Weights of a small GPT-style language model, trained from scratch on English Wikipedia.
Architecture: no biases in attention or MLP, untied embeddings.
Training: 360M tokens, 5486 steps.
MLP neurons of a small language model. Each row is named by its layer, matrix (gate and up: input weights; down: output weights) and neuron, and shows model dimensions 128-255. Each number is 500 + 40 x the weight over its row's rms, rounded and kept within 0 to 999. Numbers have three digits each. A neuron's up and down rows have the sign that makes its largest values positive.
Before each neuron's rows is what it responds to, as a language model described it from the Wikipedia text at the highest values.

Description: The first word of a capitalized multiword name, often a colour or place word, such as Green River, Portland Traction, La Salle.
L4.gate810:437443509472501514512503586536512518503429601522526543492485529518545483536553451499569516444491484566560437514513531522514506523508529446482470525485495549445505497545518534480496499446442473493554512491499491425400536455476426496441515509463462536504495553516486496536434554508486532504503517513565512500487522458508462509575571526449567561511535495484549522502444514533468509525483
L4.up810:457435463458446534430480458531580464490462505531491520446526463569510488522500480492522518464504436534533485514472458531534490517487482516446424528528522534465509544520492503471513445497469597350542498531498483457473526531463426428484420470467504505519559524430557634524503489462488521478494557460616536482437457547540516529507483552483510564500444540508559514518414482472478470515556
L4.down810:505444505470444564486618456535529482503497475495570525554483472513508494497498441503547523549468475491525547502521481503424478548550459555479530514548582494509485540518467526462462528519525487471555491448451432516557552484472519450503474440498492520459507377561501487518583460549472451468462491561485491517468407547527535512436511451513484490521514464471550429590563463478501439531565

Description: Head or later nouns inside multi-word proper names and titles, such as Parco Gallery, All Time Low, Royal Architectural Institute, Warped Tour; also name-initial pieces like Her-.
L3.gate696:483447520530488528545513505528481452482522537498480606519509510495539485503612464465475557451519467490485454472472517434576458393449542547523460499431470455500496454524538569578493562505586565548520547478484497559486528489446559476494463464485513490469472494566502482543551491554545483478483494554469568472469480527528491495508478534543492506418485516406526539499511570449473548463529
L3.up696:502486535545463452520452522476577566541529532538541570440419499518543493505467572579525559415491482510505464491474550524537541488468451561536489532535457504527574488507433506517512470538531479500511446487450434545478485550448552513543528456515474437453541497503555437505500536483535540512455521491446618449570513530482449503470514479563465433435477589530579520526479502510480511505580
L3.down696:488546533482502524542497500409502470571469456518447408461490536554527454505448447531469515513428489570515464509473507571487406502545514539477478490541508505499481468514575496492488469459457453504501503533493450495552554510500452514513537463461497448464504416469558499512498565497572501533494517486552478489495453478434452489433520464469550471462518513533466476539476480575512563473598

Description: Capitalized common words used as part of a multi-word proper name, mid-name: Heart of Midlothian, World War, Tommy Boy Records, Pacific Lumber.
L2.gate205:508485536481424517460490464497453541482528516500510496510495559547561446522574495475454465436539466566429477548467434429527506481567482576418568456467483454422470500494485559483421518429475532494460492515503501467405485398472465496451531444478484520520494570478551519484513511459505488510515458481459531519447402475517481436454454550475512494467480566475542507434461494486547511454489
L2.up205:503501511454473542525481458549425471495499577542490467503458523540578470461568467525446489486474472523449487482501508494533526602585452548403473485458447461443517525500500583481485463486491513457443500491453535496492527451534475488467470509480487472548527576456589519489532522478518502511532462465504557491513398477510513497460506518422530489494525531487514484436471475524530517509505
L2.down205:502487557506437564508498519501476471471459449578454436461517416609552496439471434485457536457483452519536584458471475541502526544528403514532471524538542531474521496511580549483514514492524443504474498496480481503534567501592495514494461557440518496488509479457507526512458537540461493548404547513487508495552473467478511500470490481434441513517533511502439533505510521559495458503583

Description: First word-piece of a multiword proper name that is also a common word (colour, metal, nature), such as Green Bay, White Oak Run, Silver.
L3.gate841:514544544481412535442511541574533442424504492494532492490508519535458509598576506521456537405515478531429425543469444468543503505527511510463477459453449504456463516468499535474517499555421446524530499507472487484512489524432535553524413469497494506535448482512578486544470515541444537496468414474547501541477406518533526450510509486467506511509637516460559473440493473544513507475534
L3.up841:496550574502442520455482509519513424428512507475481466515513487535534488583531486484445498407512433592460469551492470459589504502511510504479493447458417505443423497452512540487517538540474460542519531490489503487504495501401489539509438443503506539518435438498533490523459527542424556504430448480547470513471441509497540472493525483494536503494621500440527504490493461508556481478514
L3.down841:495502513536380571463548513531530506525499485495465496442491451604560460511497414507505508449498441576520598414459493506541550532509486587688528500512520499520470555495518568498566507490511460508525481486417488512558513530537464529531497513480495529491472374511591498483503504524508528491424524516466510474564464538491525530503543480518519498485567507438436509483499494505525483496582

Description: Later words or word pieces inside multiword proper names, mostly theatres, clubs, bands, parties and leagues, such as Manhattan Theatre Club, Beach Boys, Liberal Democrats.
L4.gate332:464441382513492479495543536529486480526598451521545473512479523522540469475531513498486477434565505498479534511471523531498454532446475496455449530517452558503551478559508530496433496488533519564495458478458469487514484544475528469615520439520412534472434519597518491499476526533502544526449491516575466476524371464463487504483547474469538511526507522498512507433481506487540499519427
L4.up332:514478486528415494455484540523419537500505489546482535540496498486542527493537472536536460515506504476416530442496488495467503449538519549517532544616389477511522491527472586498489527496474460524520480489421488534464459511502482524619523496483454523507416559524555546501486525457578546481526561534483493423479478498598478500464483495450468531483416468466530513487479490517476509456530
L4.down332:556562500484499517515520463493426579464420574553497501533569529537537542545475409487554498517422513463418484453514451452519524552488478473514476511542495498449503469533457482520538580460460530488547430523514434553511473432502450483506510537482518444492521614489488525508547543461457532526457491479422549502451524481475524515488522546472440530462512456476494487472531494463505468538515

Description: Generic head nouns that end multi-word names of organizations, venues or roads, such as Studio, Theatre, Party, Records, Center, Institute.
L2.gate587:499463493596436488512454603524413503504511564527463494521439522530520508531496501496514479464536473439527585491520417505559523433531499511508407528533507494503535485470518511511508507496429497546466516497428496487552509470483508582539524433513447504474436521489491480553444575527457449540435454511426536413484450441421501527498506542438510475508530515426509502464465511520484567463496
L2.up587:471543528587538582534401604530446473507439526474524469526451524435536457507569558469478421481556481431499505516512419542540451424589485479472439535523441537459543451467573481523510563562436481544468486440471495499505484453494555543507487471529428486473473505552467472519472550557498487540478411525481521492490491505449584510484487510493489494469466510467527545436526528464485519467514
L2.down587:524461503498450534542470540490393507483505510574506476477459512643553506519549475404547459462500516454468628493525509490527563455546451439502418500543526493497506432477534504486534497517486430483456490494495489499443547415517461523521511460458455422499476481528522501519453551519434509559471506496442574465507432488448537492488521494452489556486484509490461588439446511522501543506591